{"head_dim": 64, "attn_scale": 0.125, "decay_fraction": 1.0, "batch_tokens": 32768}
MLP neurons of a small language model. Each row is named by its layer, matrix (up: input weights) and neuron, and shows model dimensions 32-159. Each number is 500 + 50 x the weight over its row's rms, rounded and kept within 0 to 999. Numbers have three digits each.
Before each neuron's rows, "fires on" lists the tokens most often at its 100 highest values on Wikipedia text that the model never trained on.

fires on: " m", "st", "ult", "ap", "apt", " ft"
L3.up387:573462359547547413499500452497453476559459469496452544545529480485478492557374516480519538417406479504504515626577515504426403491530637539510463486489531518544475615530517499475548522490549450542473502550545479460563469498430640465514570451459462475482465472480430453509548475568454478515591444512418524573432459507445510501502483471519613491489460493485463500566481481496523519556453

fires on: " of", " round", "con", "d", "imi", "mi"
L4.up360:512491550503453547454579521537513519593546542612471446607549541547485541446448461617501582503541553566503518510524514449499455467460543471452418502420432467551457480479533495519526474451529572504451582524458558561488473530454520417467454521404502534534458517449576545494537433605515394519501451476584528497531510568461462531472417496487510473494456487480544560549557607479512484471574

fires on: "M", "bi", " the"
L7.up142:453634521461453415495448414548509513482463476444545576515476463490477511505491405532446510448591470489481563495464514416427505484496519493602389505438567590564518460530485600484471496540455562486534441518587527484493452516544529601534445527501507427476516594515609544487527503514501567536463590416504570455536455518503578514532470587491434491418473549520439496392441576566470534486513

fires on: "-", "ed", "ing", " qu", " it"
L7.up892:468496605482497482523437489508494497548524474421452463499434493537513520487473457556496535524436348508454546490449465514476463525479485521543592451397519432493541473461548478469534499475471525475505473515485496496417546550490493513490397514466511535512539617532513535515627566395500530632524522512555498546496505601493474527429468441557575560501482452589466511511493480488494537484530

fires on: "pp", "omp", "up", "l", "rs"
L3.up794:495477529521471470494369551534547539664466549500495425433470486450471454492465529557532512524462468476551481438534455545571415518576553432444452485404373412489543500524505471427552481535402493532531503477507459584447468583560554523539445494471552520476541561475430477598554483487493592582531553538519530443542532522487482598462510524441554484426369494573435547513488598428529512440504

fires on: " s", "1", " Q", " 1", " th"
L3.up839:526519437503480492470505472566501516489475435391425519544534555401537543428489458489425552488462433527532482404513516541466584520427555583498516491479507503399445500475435512499566478413450495523379476425487561548409435548388516561521457526507490436484507535502451498508516504529589534499490491462450507469489490510536539515515522546467445507518508463520402422578553542446491592543503

fires on: " met", " Ab", "ab", "met", " |", " ab"
L3.up798:495410500528497521461509502380530568489493447495465490488486522542500418523515501533507531499509437489549516495505558517554559522572492547612433491547484530591547529491485576415533549450475539576459436547463570473514469487424500500446573445575501504494550467537537512448553529466565551505547484575492541610411574459565518524474527542600506552481443511568374499456507568499451480425439

fires on: " comp", "z", " opp", " rep", " up", " dep"
L4.up150:535447572471500525475427412435462536543557463564506450453501545534562556518530563590474493470525598410555411512395518480504498527453539460473418403506513555482508479554569533450469585598530556517467505596500548498490568534436432468536486445455457565693559493452529586475488474453496426555480459378508613502552487504527463408370554511561498565390498532452493560418485568486455433528467

fires on: "-", "son", "w", "/", "to", " Master"
L3.up831:524571517536549585481464484525502556497561485536472582553585466424432504524481520479523503496434505596544584544406564605473456572486532455551431486487519473528410492465445535592459452487559509483426549614489502434592615465535512519440590473542517488479430524517430567522487489450544454522507561447435503509478470523492444459497525533556538500566460444440482478488504495588562487545499

fires on: "a", "ras"
L3.up749:551514532573464597542536581579428580462563507412502500504533502515507525491477457476497442437539566514501523513535550425515537450501527484495511555463581543536452463470522498495472533546561621456558517479495405521525525461471613490514450468510453528415520462485456502489529442507454417576547524438467452509431472473499438501449580579545500412437498455508538475506527538505569477550520

fires on: " re", "co", " Comm", " for"
L3.up340:514657542515512471500513510458469550516486406559477404536501501518466483429378614539510542564617506486515481478543555504485431436588539516454489489613471544531492517501385490524496556606546527491573440506582472519603536556470465524544439394441489472601436420492469418472513573468576511456503448448547456404499522518561540496445424410473473487465461507538493507534627511407545496517533

fires on: "-", "din", "ivers", "w", "ten"
L4.up829:545528587532482508465544460436661510444453376525557510510523554443544604372553411511563480496483523504512502473492598542530455401571471541525455433452563513546399492532569463617514508456458466462472548630470484544552535481498445443404537508501520515442497496484562550378488477515518496480536524530464451530462417552519477523467498455539507492533424521581521612483412450500503487526457

fires on: "r", "l", "ula", "ive", "row", "te"
L3.up335:457509488560511534476462528540490536464550567539551527557467453432615560445446508514483550501460501419493421484558496491480516482518618433554526511453469421488392523587487452484389459455388469437532592498576587413596509509489465545547469533470496548520483590538520557665534509482533466485567574492483543563450529507420523478507447490413517542408519522555456497549553457426402504426561

fires on: "us", "y", "um"
L4.up517:459493514549570458577457556486470579408572501409538570559582421442500551556596498538494519471524438471622521467484471536491496499506536412572509475550439543403585499571447531558486541435456466549530608482480500620551456619478430546478470505456549493520441528420456458503416530514492497490504481463397438463571531603501478476471517458594552443492513449479529502467463555529529454545497

fires on: "G", "f", "ag", "g", "ing"
L4.up825:479483458490466491454444435495498518433555469539509511451555506474548466383578427447482487428463448545482485519457547493524466463534581433454558479512506529479446528493522451501523438468513458594519466478508492496449518536523550404468535561512520566547536492468452461495460470500481555597335515429530524532513467541554509521482420573499415478451552567466593526399481538494537445523526

fires on: " on", " out", "ut", "et", "us"
L4.up156:551456452494429465457560569358604571526598524445558579534460493468399471477508519543476485446497486513560468406484476435553548518485445471588541551512392546403594518544498480420506453434525486460478575453494488527605435544426471448510538471456437540512495370411510581496454580390577506435436502502442483497480446380553538484472487478471488407540514458481544518417529461451452477500475

fires on: "d", "ho", "ge", "de", "w", "go"
L3.up78:481415525566464584509475459491476499464596490536488519593400566457571418487440549481542532471429530482494504532480506430612511513558560506455489492386485507470444402501517480545541479462477450493495560493527540457510563526492524551545419483479468446538407531514441507467456560438500588437576545545497517511613437429511502469417494543519449484412431535458536579617546546442401454409589

fires on: " m", " in", " ft", " cm", " ×"
L3.up299:509577488492510419542585435539450523505433527504450455590548551520432525535485416529535499570579556410575547433570478526491554561510502442434471466543511423538466506456492520414533443520506392554404421529513545435461544569456475552450528447393481566411580439455541464462513453546513608525542475481421470523473612385567491465506442495475573539530512530490482429466410505552450493509433

fires on: " |", "im", "d", " Bart", " Tom", "m"
L3.up614:475495476603481359445576470491467446468493490484573475539454479399491556434527502527459605561487436455480427494450560510466561446460531516506518444527555462419535450385532436487534547447450575442446415536547476484449529530555573441479550488572419517570586528497472523524489489556460525359646556487485504541510520430496522569560524499563427478562518498389444599458513544480490397538483

fires on: "on", "il", "el", "ul", "í", "al"
L4.up109:526523532529526404574501422514512459475530554409506468509551500496561493474522505518411490533521515532567528466482433517549448539450433445468426480465517476505422506478473386476492560552468471422557547543505457514511502526488523553469449518557490485501503557508438455467388552443546501366523579573518577508496432499551541563481531542477525450489643503439598486425553500576528514538543

fires on: " comp", " Comp", "oph", "Ph", " ph"
L7.up904:497523458410501419486543367532549508463535462500529496564483485582533524519542476523414408501511504503445574399539579522562420502517536551499456516506512492463478447546426574549500475515512534568419429547547448485525456439442495470517498516449434529574425567476396434513516430421476505460483575559438592555509544442415606514507595484589493484595445436503506414452441489589540510453491

fires on: "H", "K", " dr", " Kn", " kn", "sh"
L7.up906:476461536442451473489522426533425462489436382553534576435603625558511504454556404488518484499497469510500466571430515496455527604527491491572549544412513472441450505484462496456498531507477488402463484467606525497494508632473498534488551483571504520494619585542407428404451451534471496503426546445481629552506518540540599527499457536573546461552461533530410535421587533455543484463469

fires on: "E", " He", "F", "C", "T", "M"
L7.up226:461553509551441546455444444450500503444492518522414516478583531482501519493571492595497521520557469483391502503489545407471536501461408497514530496519372543483450414470497507582558509549480538460511513449555485431598535469547503584500463482467558640532481346530526460424496504551423444480431485479433454551490438518491514503458477561529531522457435540412499579508376523536481539565490

fires on: " United", " Town", "s", "'", " City", " Rovers"
L3.up574:509467589553516520445483491610510530507526528595477459490532531479485409553484462534495589450471432454463547507507548454505542430461395570470533565385434458418499500466422437471451539529470493498495446562607584463531441530514463468596482471552534530463521505408513426561554517430523604526465495526466467428531478533471435513502459479465477450408473428531452570411525536533529508539610

fires on: "ter", "st", "edo", "her", "vel"
L4.up714:549546457521464491590504545461494514485497509521438479540430520483521500617499532470451579455437563440509468491495412519544576535549428459466465462481481468546520514486524481463506606555516589518689477533555556542646460488452464570460537574499413539512501499449460496549451528526517480580530457456497504487496449519455385581426408472535446386473540494608510537542508500554581506495475

fires on: " l", " n", " c", "c"
L4.up773:412611420474449434392421412533479486499483460503477499562572508513533516574435603507551495479464458498492454474465516549570525502578487414584535437445480625528456482456494561514381627487481516471467522425473505487454481456527462530505576478429563481501466509511620459485495571494484541550470483466529493483483467587578385522542474465575407462533481515474495586572444539524518483499437

fires on: "–", "-", "sh", "sp", "g"
L4.up648:417581567521540497500436388509510516481550567442480535474559538543579421473541526544549536466408624520468452501419496542502500574522405488513482513533507512562563475535485532431488533466483546511492512583481477469604488496407441573529533615530437501469570592528431569571598511492496476528474451468434535446439434484546471573422501501584477493485561522494542473494403540487484475535515

fires on: "r", "il", "re", "al", "n", "ti"
L3.up782:455529424540559442596460501491588546602502540474550445437548523493482553495497499565409487492586545499460513522469534491531556467382452537535487513546398521534430476561490518434536521455371429502532546548447469550539428532455388465470569538554538514547542551575436519512557534532483486504537548537519499511489484512626594512456521545518637475534433449481473444444489585484544456574474

fires on: ":", "lu", "side", "ri", "-", "rea"
L3.up739:415428440546418553489473420482437568540507537494487410513500488439529397476420402501505483476511542423529512456566441415565450501519495558510498486507519484507570501526475447543496501424462566481502545513491532477417538514511527517388456487416460466431437476403563562507463536501443527428367569616525571408498565551579474630476520479507556372481474490540522589511468450502415506519489

fires on: " h", "H", " 1", "1"
L7.up526:462461506427511524540493471413439607524453503448553450480602592391485504451505471526424509462452516563482490542481461481474555538575474391517525502566494468536465622557443557500537586538437489593507476374500512521442504584478572523499526488529638522521531538512415422560487467497520452441591445518478519453417524422508454540495537524543615439553452528525457469399558539480497481594484

fires on: "n", "ng", "'", "g", "ing", "ning"
L4.up240:479457455504487516535446555482575382498492493459480473558604525533526550433517555533407422395466583507491438512530383477491556466510534459524617492525470462482515500431595548503587514415491557503396483352563453509474478497493482552466508443570542493515550518593475450453501537515554464474523629554499381498525513417454509622493504514497479547540489530502544513581508505429491400482570

fires on: " |", "|", ";", "ris", "  "
L3.up766:443514522560517484423540540448553397554451504505450596498466515474513450512526494576507527683417517481444480455525513584597544567425515556477501528471489485490384452491488428485487504522475488416510477515487417525502514503515509518661483457519440607495485586563509509544580434443527487448535486455431629484517600451476537444514503546519468477492472512443542461448565471481473507473545

fires on: "e", "le", "é", "l", "re", "ent"
L4.up712:526521472517512426480515545521500504470501490548512497522472501403548443402556441494568441513469483598531445550591543496530504428474498484485582500585516479465508494412444518503508558484449442526406551429578487597475513526547497472522513486483514593478451565635484555537475542589536553639470468574435519482492425499521529463509486477455493488501538418566540500508575544470482521463480

fires on: " time", "ce", "y", "th", "é"
L3.up22:500485587495566431565529483504472554483482443531438455527518511511480534493461480549546597540545505544493497452453558575538553551476587389517432379482606522502427507545519472512531513517471497460537555499418554476452530621462552468450593486531472521497466537566517474415464456549545526535451494374454472499523517496542543531505531560539510535544499449518424465522455492441531410493542

fires on: " more", "th", " May", "tt", " disc", " unc"
L4.up289:469562530471550460538531570551522555529512445483511497413412483407557512487484554521464591417460526572484542516521419478483456552559447576531489466391507559504546520552511570491507483481583430522439529545555487511482499523512472469505525519447464439557426571515556449594504570508648454447456463460445489481558441520505391506440492481490308408488428520509573456559460594540545473465459

fires on: "tt", "th", "li", "l", "ight", "il"
L4.up721:420466500412553415410453419580413510421466553473483535439499579538546455453524437471423544523508567549545559546497489560499540533489545524509522430568519458508461476507475440562469472493475483539541516588473472483536428485527466540515485481454544535531514483532523478507538526584464625439564462440361473460534549471510485468495470476494473462587467476539552544513532424538473545493577

fires on: "y", " office", "ment", "age", "na"
L3.up685:510345613528506517497467398532531527461513460610393535516467473490504540420475488546396463555429520537556572552503466560532507488444483446531568381556509498464431538494518527469566491524570523458491528455420437481441402425639506478426543483491487434466453408434558517531433516473528472458473464512432571530384487497532567579589520501510501619492459499473492520410442523500535527527588

fires on: " them", " it", " together", " there", " him"
L4.up70:408425500404470365496538457505463507554551500409449584518513561560552405553529563504568488425526475457549485538519456474575455508546523513570540457470605524479538522516433545507583501544446537581488534496518554486544565445528548527523450427602508517408502505483429406417524531524521651574483626415455475492381411492539484544452486451503477494468505481592553528528496517488462558561471

fires on: " main", " special", " strong", "ue", " common"
L3.up580:501487546490486507453404421487476451570578428358494510516468504478537507458445507501422497485475482515511435449547448441449485550443536568567511511565555470468515437488509567489404524485464531481556381455486564542576473558561529517588489440403534524512525454607515396548478536448585521520509535446480522598604527470410411450376476521489508485537476549535543590512542526528525539453464

fires on: " and", " +", " or", "s", "m", "re"
L3.up219:483535525513553514518550559615445567480462475433454505493533420522528551600515529555474555590528444491512475481536542476447506476423502411410516499444501456566601531540494505442592438479390489463417469494501550564526525520465493513525517537466539538502423495454526506473484502551461562542527487489556433580412433562534497571466404580450503541492433527603541502511546464461485508564465

fires on: " i", "io", " sub", " Geo", " Ana", "eno"
L4.up489:465438514586554472527538467544435546565496524481462588437520491548352430440471514490528602475537549423541554601548475426506464533502543598543530531508580486568473376493505477502576554543421564477466497566511524529465571479433471503416466402460462517616513481557489516526426581606477455529426539559547449503524506519489501559514480591467435507502584525557476447479472469411529552535451

fires on: " sub", " post", " run", " Post", " Run"
L4.up909:390459485527450490468502492581500543510503379489545541492473489499534609444544536514471407454441488515461583518472535491513512515561485489443473546553486554596436534477455582467458513574533570502508526571531539559438612452452490566465474378446474573466490543467431513492430538497445544450386471601510452530511503499541479472544476546522503538456446592463503438459510452502459507510537

fires on: "t", " father", "ut", "et", "ce"
L3.up846:494536531484563468513488476524499522522439481472475485457474501684532366530452505614539471492406476483544480525490503505529470529402581460558449436559454456500601515569499474460617542559541398455565588495510528530550484427428525472448536489460523491494487540570484524526525519459601530516473516501415522610514610549466504498549444457487490487450533470529532478456484499465445487497544

fires on: "g", "la", "f", "m", " Gu"
L4.up917:488516483460418388506449413498465454502402417541476517578603533521464565464543500481469474387523505585505540523539575502494496597445574494363539413475603460547514503555571540534506429463435491464525516533599533513521485519411497476472531485514583522493538427532383453529494543494504495521443528574562467616500504435524496508497563485547571468524438494470475578505508476458612523428450

fires on: "-", "hi"
L3.up216:400486569581528486581569541458414521526439483452491488466494485607440541461468516494604535511458510514537474483442452416371535495571449399487490485582497615567498483484409515524565512533412474450450500471441468500595497494481506487522559564544477451495496598494520467456488495509510394581478501535507451582489490441544515537411402605513517503556537568515530490580572478465511574552516

fires on: "n", "att", "b", "tt", "B", "c"
L3.up493:554476561536474488454481507509449519519540547451472451473613454487510472426608540545522478466496536418504487495470418421514506521530461464550427464541511518524544374455489526490471454498469526498432391467520511469545504496577474460480447472482612497519541535411481513522535496489613368493539469454472545477533446479547517521487480571501527535441544528544533531512549551498505538553548

fires on: " =", "s", "ary", "ed", " found"
L4.up744:518476538501627523480555505515413555571510556444501429416515512442512492428541407520506427435550426530511530418496468526527442462423457517416568509562430488460416495523410445491553420515476462571503415470478600462445515446492518490500543447531520514552502463529540451468583521476449464474497513508486596561552527487545459607509467418429494593484508510499468518485514519502526468544559

fires on: " |", "de", "ision"
L4.up191:544452465564504567589459551311484506438462381484479431423506485436467456429478512552459502579462541511587550496481444524479507486535585475481480514448523518437434542444521516500512551363504445516488478536439497562484566469478583530474547419558537458532486548568524468470416536535526491429545510505477567485511519504520434571561488534569435451490442613485440516491543483445559485456548

fires on: "F", "f", " conf", "ord"
L4.up688:439513528562478480468519422449511597571528521500562540474496566494572421507441493553465524477538507467458572546545596487514498572599642531527554477392496447586506538419408425486497474522475539512354497509416493481500483461412573357428526473561510538525496493433489553515458514499498495536449409529577562528386480552522515443506512492471409514507479418504394511493393445478544498482443

fires on: " |", ";", "rec", "."
L3.up186:415479537514518521531446452519562404505435489488420483495462509490456498440402343477539503545480499540529530475429533502476547453475490373379439471479482509559453515551476469467474576464460471548474512553440439478480473514580549526529482385496531488489438426506441481492459514499489485430526595514520513446433506449501603541538495547579417486546397516471431421455541498614619466406459

fires on: " |", " ft", "aged", "s", " Part"
L3.up598:580504494521505504409469531473452541470453536506443468528512452416459449501486499530446431550510494498483514455473473440394577357546493418597493514529482515440478559474532569569412491467599460439563416465464560513508576546489605550556507485563510517520461493558479517525534574479568566521495492459456532519539513464577595517571492550511537511603487488525529445499545437535427541528448

fires on: " rec", " subs", " unc", " take", " took", " Ra"
L7.up669:513604476471477432460500554512586555562622583512572497454475466515510492488474529476449508502590408478488505518500456368407461450519567451519549542528563516516449462477465514498488520459523435525610528588509484463488538513420512533524504530478548479449530528440509411477445417470556438412490581472449497512462476503408584505517431453429407489551476560494481566567500587430554497505517

fires on: " to", "be", "ris", " Be", "ini"
L7.up957:533441488461593400489443488579474481482536412490512606432476584515585472561529463583448592521509466494509547513506585528500515431502545522509513488421590596507487435524495470466511514534460507453476487476569487525495528439549478563558507517571462444534487546471408505540560482380489475410461444398435480425550576543462488411497415468461552497488492457562414497462509445526492547644453

fires on: "e", "le"
L3.up34:515483380456475522459548533496402515524476447498585584526460527419516516506547451470402511491576519493491539599558402521505539501493509498411516468546431471468544447534455491424472413578358448532445562532569530466544488455479514485651528465495470642392397409527493429455461456566516466495498524510526545489553504531479501491590559442440502501487533429579507490500524437561555452469569

fires on: "|", "-", " is", " |", " was", "ES"
L7.up575:545441564495518539482569482514492594448475471458508590515587379530579478545442449519494476522395462490560519541417513499433530544539526495519498475557460470506513485507429553503515538516443619535593533452521538498530419499550630462440551478455531454535413541569418576448565476533539542592469530453455450538456453435543500512552435442524483398542501443441527433433569565605475579437442

fires on: ")", " |", "r", "ist", ";"
L3.up621:478508555486543484488510581431604472590473641563512537495547542479555526529576399507488436550526492574448567519473526545514440544523521493413461474481422549514580489527517537400525507540430443537403548502488484490442534552525439529522554534421448507515543603558436540481481467612579574473504526424419480530560418519580411456524438579437469474525520561470564520496506463532585504483526

fires on: " |", "|", " of", " for", " to", " at"
L7.up852:536515501361532441476640434472535549430504558463564677474466545508493444548441479536519502518491519522528456493586561561463426468507508470449578555520488418536540504521411442567502481453518485476492560541522545516506550498514546461518542416489442539447493539498538519504525410520508371552432535546597482506481514474521501476572477519508448470492463500540536495530493470517435549456439

fires on: " Fe", " fe", " Mel", "fe", "D"
L4.up444:501585488462540491471465514508584514455505513534411545570492507494465507477465492405473563515514500467534510322565513506519484517569479440438483459443464428478427486506439426464454436490598463563463470593483556605503561612412559499483482505477527543502439443451491448522438469493538515372490426558492529438425524548522531438472534451413502481414483423529613478501525496538523567465474

fires on: ")", " since", " until", " Since"
L7.up5:465521492493473490450526429435581514518492585527543476493362493548488511443512450539578436501524433524484541454517463527504569457478578539443523469551480445555414467446466478525508512495593447504482478494451506468486400565514453522504415561566492446460462537533353457533514485621542597568466515569520481518492479468432500513568524477537560583497541460475482535498415547558556495498514

fires on: "er", "s", "an", "t", "ter", " Total"
L4.up216:581422397487528430466402457503505505559466568450581504516488492446497564497571511549409552493519434489502551456464527464551402493590472488473503410524621442494484557458496431394485494480523476453622490437466547443541508333552468499529543457496457410526550508443487492457461503537616499520522502499518518576549547613565514429551418502531424558521526504563464450580480540519606552390445

fires on: " fa", " Fa", " su", "ire", "fa", "ne"
L7.up395:498474476628412472538583463515436498551570555531649537566543512502464494478382498481439568412545500419415528608442490534440450503382571514522564466517514512402412552573493473557498436511520600534455576486536561536428505508478548557421482475488568627555539523474449435508521469460492421583464543477524540487434412437557426495468520475487508536508512471498474399527437581522433537514424

fires on: " Ja", "da", "a", "la", "á"
L4.up500:526431452429487521513455392591536507542503561498508511516516500520561513531458490565468501528524510529467389470482602455445561511438533397543442424548587487514454462474513458543523559425567533544530455543496482541473496494457500485445542497458531540517461529463447509557431495576436457447470547480539494528454467455513462525474564482479463497424564494506443445503583540524504437519383

fires on: ".", " Si", "\n\n", " gl", " Gl", "2"
L7.up654:424441463480544414517457489554463505441504541550455499481555475482455536499501433411474541489442499474540494567488443400432542480528482579487570537403484481544549588533542559509538485485598387476534490499502462533546583475503555419430523466514602516487360553521528457536419389481524462568463527554534511495502533495602577488445494445611550471579533524472427516537442518500468508483486

fires on: " Le", " Be", " was", "d", " Bu", " La"
L7.up420:496482487455516500401470557525483491510511486465499469482463463426438462612451628482535570538494485465429518440488567461530418488518429525547504529579469535423476587527467505593581383465455531520587463423463523549545538447468497473566522434511399638500468424467584582544505544433404458461608539450522490605516483614504520506551598425571484531524595531539537474562457481459516492489383

fires on: "ma", "e", "na", "me", "va", "ne"
L4.up388:471464549538457436490443451587514551492496413467553565550466469469450564514553615534603497569500596488502454441500435526486472455510542523501521548383420525485475460513532444486551533515537543485393557526511388483509534375520450467475449426515478557463567498511431510551542451512531534510504577376460489532572477507467495516492491412491574498427529509461507510533541578532456448483519

fires on: " |", " /", "ta", "/", "ione"
L3.up324:459543506473401475523518445539555417537504541525533477508523467483449550546488531512471503451498546503491594458456418602524494584464508509484583496504475480556466504493560521441492608566446468562418480436517585572523444502406581466536503516502466445494499520382484458504552477521434507501519511452524470398527568547519524462534416461520451482478516457479483547496531520391545491398447

fires on: "wa", " Wa", "h", "ha", "jo"
L3.up700:672506545534572445430418543514478483515494519511611499438495508526407458503492545432558555435525501415511481486392433497479540461426510428557623594494528519549494483478506540478505377464429625447539544445523485544496528474412550335535518436458511541470501455453611508501501420501488561503485494480464437457441482485422405469433535511496532480506514452510505453505447542496527535469590